python train.py --num_hidden_layers=8 --head_dim=128 --rope_theta=10000.0 --rope_fraction=1.0 --attn_scale=0.0884 --init_std_o=0.00622 --optimizer="muon" --lr_head=0.00606 --schedule="wsd" --decay_shape="linear" --final_lr_fraction=0.0 --doc_mask=true --train_tokens=741900000
MLP neurons of a small language model. Each row is named by its layer, matrix (gate and up: input weights) and neuron, and shows model dimensions 96-223. Each number is 128 + 24 x the weight over its row's rms, rounded and kept within 0 to 255. A neuron's up and down rows have the sign that makes its largest values positive.
After each neuron's rows, "fires on" lists the tokens most often at its 100 highest values on Wikipedia text that the model never trained on.

L3.gate852 [138  86 108 130 128 123 155 156 121 155 135 124 147 102 136 109 122 147 119 145 138 133  94 119 177 150 161 132 152 123 118  57 137 138 109 129 132 121 123 139 147 142 123 118 128 145 121 109 106 120  98 133 190 142 140 169 133 148  96 136 137 131  96 113 126 109 150 167 110 159 120 150 166 136 105 124 148 105 128 100 146 110 142 122 127 146 169 144 126 139 153 145 130 122 134  85 111 149 143 116 141 134 139  96 104 111 153 125  65 137 155 165 152 167 113 141 149 167  99 172 132 119 102 129 140 107 134 163]
L3.up852 [135 137 137 126 118 106 115 103 116 103 108 153 110 120  95 151 141  81 144 139 143 191 133 107 109 158 142 102 185 121 122 137 146 101 143 136 113 135 135 134 207 127 148 132 151  80 143 136 110 120  85 131 187  88 123 142 133 160 163 120  93 129 135 107 111 120 146 123 115 153 104 122 136 172 104  83 139 122 138  91 139 171 153 173 115  92 131 110 138  92 138 146 162 107 106 107 109 130 146 183 137 118  71 145 143  83 115 146 134 167 193 116 145  88 134 146 162 152 107 179 139 108 193 119 127 104  96 141]
fires on: "Cl", "cl", "Ab", "Pr", "flu"

L3.gate1013 [145 136 101 140 125 145 142 149 127 121 116 160 113 100  95  73 155  94  87 117 172 188 132 157 121 116 136 124 116 105 142 100  81 122 124 113 101 155 124 119 106 128 142 146 121 119 142 143 120  91  81 117 130 106 107 107 127 145 129 139 136 126  73  90  99 174  63  95 150 121 131 166 143 143 144 144 143 112 164 115 132 111  98 153 133 156 134 183 166 148 123 124 101 107 164 145 193  75 125 171 151 109 108 143  99 131  97 139 126 123 106 149 164 125 156 118 120 117 127 119 121 172 106 131  98 115 165 180]
L3.up1013 [122 202 145 119  89 104 119 146 132 138  98 143 125 139 103 118 121 131 124  77 137 111 139 117 106 131 133 105 179 132 145 113 127 136 163 152  83 139 142  80 135 133 131 129 137 131 158 109 140 155 124 123  96 122 131 138 157 128 135 156 192 124 148 116 130 162 140 153 165  96 134 106 162 162 135 121 139  83 132 136  79 101 134 164 106 150 167 132 136 134 101 163 106 146 125 132 159 102 108 108 169 162 175 134  97 133 112 110 148 152 137 145 151  88 130 133 120 138 166 102  99 135 141 140 109 120 106 152]
fires on: "le", "Le", "De", "Sh", "Der"

L3.gate691 [104 150 112  77 158 107 144 151 174 128  99 145 102 130 145 117 140 111 145 130 144 151 113 160 108  97 148  93 153 141 176 112 138 142 119 135  75 170 126 172 124 161 106 102 125 109 118 148 128 130 130 141 163 108 164 179 114 135 146 136 121 139 168 105 169 108 119 126 124 137 162 135 149 105 132  96 195 126 122  87 144 144 201 110 131  95  77 130 133 124 137 146 107 134 118 143 119 148 170 147 104 183 109 112  88 176 139 120 157 105 103 125  99 102 174 128 122  98 179 102 162 122 115 135 123 159 116 127]
L3.up691 [155 143 108 118  92 131 103 119 121 125 106 145 146 132 136 125 171  87 106 143 156 147 140 151 122 139 106 110 113 151 144 134 134 111 115 128 165 102 148 130  82 122  96 108 155 127 146 119 119 139 104 142  89 106 115 139 109 119 126 162 129 146 170  70 123 123 120 133 186 134 126 133 108 113 108 113 138 113 139  99 156 130 129 177 117  90  90 107 112 113 103  78 116 152 159 101 168 106 118 156  95 117 185 170  96 119 159 129  98 140 123 130 100 127 186 155 140 113 165 140  82 139 134 142 154 130 129 146]
fires on: "G", "g", "Is", "Pur"

L3.gate524 [ 90 126  97 134 109 141 100  79 132 112 129 135 107 155 166 117 150 135 136 148 105 145 160 110 118 159 142 123 126 177 145 143 131 104 122 140 109 135 164 112 163 117 107 144 121 128 130 151 110 130 155 140 173 119  85 124  99 121 163  97 137 156 126 121 173 107 123  68 112 162 132 117 128 138 118 129 130 142 173 114 139 149 112  92 171 143 141 146 117 143 114 113 163 121 134 106 142 112 107  69 155 116 149  83 150 161 161 109 135 165 121 139 179 122  85 147 119 102  52  82 143 136 144 144 145 128 125 136]
L3.up524 [115 109 168 118 145 122 107 183 105 142 145 164 165 155 147 148 148 127 130 138 184 156 183 162 120 145 134  97 122 165 138 115 115 130 173 115 113 113 118 130 168  78 146 163 159  88 108 156 110  91 133 114 132 101 149 101 134 104  89 102 160 134 144 145 112 105 143 130 125 142 131 149  98 128 125 160 111 140 130 171 159 135  88 135 132 108 117 156 130 159  94 142 127 106  83 113  75  80 129 165 127  87 118 119 154 181 148 142 119  86 105 124 139 142 132 132  85 121 152 106 130 108 111 106 122 131 121 109]
fires on: "a ", "a", "Lawrence ", "o ", "ita "

L3.gate350 [170 109 129 110  95 126 124 179 111 100 116 154 130 115 111 123 166 100 180 151 125 110  95 171  74 167 107  96 104 123 187 152 149  93 131  97 147 133  76  93 105  92  89 107 130 165 169  93 139  98 108 119 123 139 158 108  66 139 130 132 120  87 137 129 115 163 147 151 169 139 140 142  81 132  87 160 119 164 138 167 125 135 105 124  74 113 130 160 177  96 122 125 172  90 165 104 129 150 135 139 115 117 148 129 147 137 112 136 135 135 125 143 102 131 132 116 146 120  82 118 142 150 160 122 150 129 131 106]
L3.up350 [151  84 160 104 108 149 115 125 115 143 120  83 165 165 141 106 124 139 127 153 137 112 109 130 117 174  68 107 146 119 129 103 110  88 108 115 138 112  80 158 149 117 145 137 153 139 184 133 134 122 130 154  65 182 104 121 112 115 158 131 108 115 109 115 126 123 141 169 113 113 139 181 145 114 132 149 112 114 111 171 132 106 130 162 127 147 129 127 171 151 118 146  95 116 127 101 172 110 116 143 134 121 149 127 129 135 136 106 127 164  91 160 113 138 137 144 108 160  96 138 108 128 122 159 155 113 136 151]
fires on: "5", "8", "50", "39", "| ", "15"

L3.gate671 [114 152 139 112 147 167 123  62  87 133 124 140 141 116 113  97 106 134 122 150  93 115 122 151  88 124 149  79 119 122 157 113 116 126 133 143 145 128 145 122 131 119 104  68 158 124 115 135 112 147 121 143 132 106 125 111 121 123 160 136 131 122 126 150  99  98 187 116  93 120  89  90  84 114 156 187 124 147 153 110 116 139 109 151 111 146 145 109 118 149 146 184 128 139 115 116  96 142 118 123 110 136 116 149 143  72 156 126 154 137 111 104 119 109 122 143 153 127 135 140 106 137 138 125  95 118 103 125]
L3.up671 [141 119 125 155 120 132 148 106 119 139 141 133 117 131 111  86 132 159 154 151 119 132 118 137 144 163 167  66  95 100 149 106 124 119 107 153 137 103  76 168  99 135 136 117 164 143  60  57 136 130 135 115 127 128 100 132 111 113 157 116 122 140 101 119 121 145  99 116 104  96 123 124 165 149 102 127 147 140  77 137 144 159 127  66 133 150  88 147  72 125 117 136  92 159 125 170 108 127 116 151 101  81 117 155  93  97 168 154 130 114 101 144 120 105 129 156 158 150 121 127 161 172 132 129 126 129 180  97]
fires on: "8 ", "7 ", "2 ", "4 ", "6 "

L3.gate617 [130 111 112 162 150  97 102 131 103 151  62  76 155 153 146 111 121  74  88 127 100 154 146 156 103 161 131 129 122  93 134 129 130 103 160 135 134 127 153 117 101  44 104  83 139 126 140  85 128 120  80 136 152 137 163 115 152  74 115 122 137 126 114 139 120 104 143 125 141 105  89 127 155 152 129 115 112 127 102 156 103 116 183 158 130 137 142 107 116 114 139 195 112 124 126 169 104 104 119 122 112 118 168 146 105 102 159 124 142 107  67 114 121 143 136 136 126 116 126 155 143 159 161 140 123 122 175  76]
L3.up617 [146 158 147 125 163 153 101 122 142 153  90 100 151 100 133 176 161 130 120 129 142  95 127 133  92 120 126  95 146 152 145 115 125 118 108 122 137  91 107  97 132  99 119  60 160 100 162 156 161 122  93 161  95 139 144 127 139 124 125 134 140 163 149 112 183 142 158 133  92 123 180 111 175 111  62 153 169 139 135 130 153 147 123 109 138 124 132 138 134 129 134 108 126 109 118 126 138 106 139  74 112 126 149 111 140 160 149 161 128 124  89 140 107 159 114 130  95 112 140 113 152 169 172 158 134 170 150 132]
fires on: "to ", "against ", "over ", "replace ", "joined "

L3.gate322 [103 115 113 104 141  83 146 133 107 126 116 131 175  99 110 126 145 161 125 120 117 113 110 104 136 101 156 105  99 156 115 144 148 158 122 153 161 102 161 138 145 138 152  76 125 177 165 119 118 141 134 111 178 168 128 115 127 134 134 121 121  73 125  96 117  87 107 109  88 121 152 159 102 116 134 138 122 113 133 100 164 123 102 116 157 148 133 137 105 153 161 158  90 109  95 110 102 117 117 103 114 111 174 115 147 130 155 112 116 135 109 143 130 124 145 125 133 153 156 126 156 178 165  93 128 123 131 111]
L3.up322 [106 156 154 125 148  80 145 133 109 128 147 131 109 136 108  95 135 156 134 139 106 173 145 112 133 128 100 117 108 131  98  89 138 142 115 170  83 140 155 119 133 160 132 104 142 114 156 166 113 187 132 138 138 148 105 137 124 146 130 154 115  94 120  98 123 168 104 128 133 121 137 106 148 128 143 141  93 171 131 101 120  80 114 164  92 140 143 164 141  99 130 124 132 138 195 139  72 144 152 127 116  89 220 111 178 133 130 190 110 123 170 100 140 126  78 119 151 131 107 128 128 130 158 124 109 139 133 130]
fires on: "Col", "Per", "col", "Ad", "11", "Ma"

L3.gate192 [139 133 130 141 109 127 138 140 106  97 118  77  96 152 130 139 115 122 150 115 168 127 108 158 138 130 138 122  97 159 139 124 170 163 151 117 141 167 145 109 110 150 151  97 121 182 153 140 125 156  89 104 124 121 130  97  89  98 141 119 122 125 121 152 174 107 133  96 120 102 114 155 117 140 152  91 157 132 133 155 146 127 172 104 136 136  80 116 151 159 132 145 127 113 128 102  78 136 128 124 113 127 105 127 135 144 103 106 109 129 143 118 148  97 114 150 120 116 111 109  83 130 146 146 149  81 121 142]
L3.up192 [110 117 124 153 141 122  80 144 152  86 137 140 102 119 132 175 117  97 138 109 127 196 131 132 136 163 146 113 116 146 118 176 140 119 147 103 119 161 106 122 141 136 102 124 127 113 151  82 123  99 122 101 155 124  94  98 134 140 118 152  81 111 129 107  92 161 198 113  93 116 123 135  55 152 136 111 140  95 137 120 127 151 117 103 120  91  91  99 138 150  93 129 143 138 119 141 158 125 115  96 132 167 101 159 125 106 138  97 162 136 121 107  81  89 141 102 191 106 118 107 140 125 144  96 156 100  95 156]
fires on: "V", "qu", "Qu", "pr", "Ver", "The"

L3.gate1007 [144 142 165 156 108 135 147 113 116 122 157  58 153 133 163 181 109 127 121 119  90 117 145  99 162 131 121 110 192 102 111 159 158  87 174 121 139 121 102 165 110 116 119  73  97 111 133 153 126 107 190 139  88 130 122 142 134 144 135  59 159 156 122 145 150 135 133 111 121 100 157 108  68 115 127  96  70 149 115  88 138 137  77 125 148 134 168 132 140 111 117 128 149 136 147 124 105  88 147 124 150 103 128 113 149 116 112 102 119 145 161 122 121 126 127 125 118 103 166 122 129 106 154 167 142 125 140 168]
L3.up1007 [177 128 151 110 143 138 149 129 140 114 113 111 131 126 135 197 103 119 103 110 166 116 132  90 131  95 131 125 133 177 112 123 119 107 106 112 124 138 151 134 113 121 155 131 123 105 142 123 141 132 121 102 153 105  85 108 131 213 146 139 117  91 163 143 123 145 139 151 113 116 120 179 157 108  85 112 118 130 135  94 122 139 111  63 134  92 119 141  76 153 114 121 147  91 139 125 122 139 166 148 137 120 140 148 128  98 102 150 116 140 147 126 166 165 126 153 123 153 146 121 121 147 106  99 121 117 136 139]
fires on: "N ", "i", "al", "all", "a"

L3.gate548 [116 152 108 126  88 158 118  94  91 112  89 127 118 171 152 121 118 101 119 127 134 135 111  79 152 139 108 152 131 138 118 133  94 122 167 115 169 103 161 126 126 118 168 176 171 122 136 111 100 112 131 140 115 116 177 130 114 115 155 137 140 144 156 127 104 112 156 149 101 105 140 162 133 149 143 100 113 123 102 158  89 136 128 155 134  99 177 158 153 100 105 162 127 154  98 126  94 141 115  97 125 131  79 152 105 116 130 105 151 113 116 162 165 143 125  98 114 152 173 108 133 127  97 157 144 118 129 135]
L3.up548 [135 111 153 124 141 144 120 145 122 139  98 106  72 139 111 126 125 116 125 153 116 135 124 125 132 122  53 100  70 158 118 137 124 123 200 136 168 120 152 112 105  92 147 125  83 122 156 112 167 138 100 126 132 176  96  99 118 126  92 156 171 114 184 110 134 131 133 108 100 143 119 139 121 118  98 159 177 166 102 162 168 152 125 124 159  99 101 126 139 135  99 108 151 105 151 143 131  96 137 179 101 153 113 145 148 146  97 112 131 156  82 128 108 131 113 100 149 117 108  95  86 102  99 138 148 114 168 118]
fires on: "5 ", "6 ", "4 ", "7 ", "5", "4"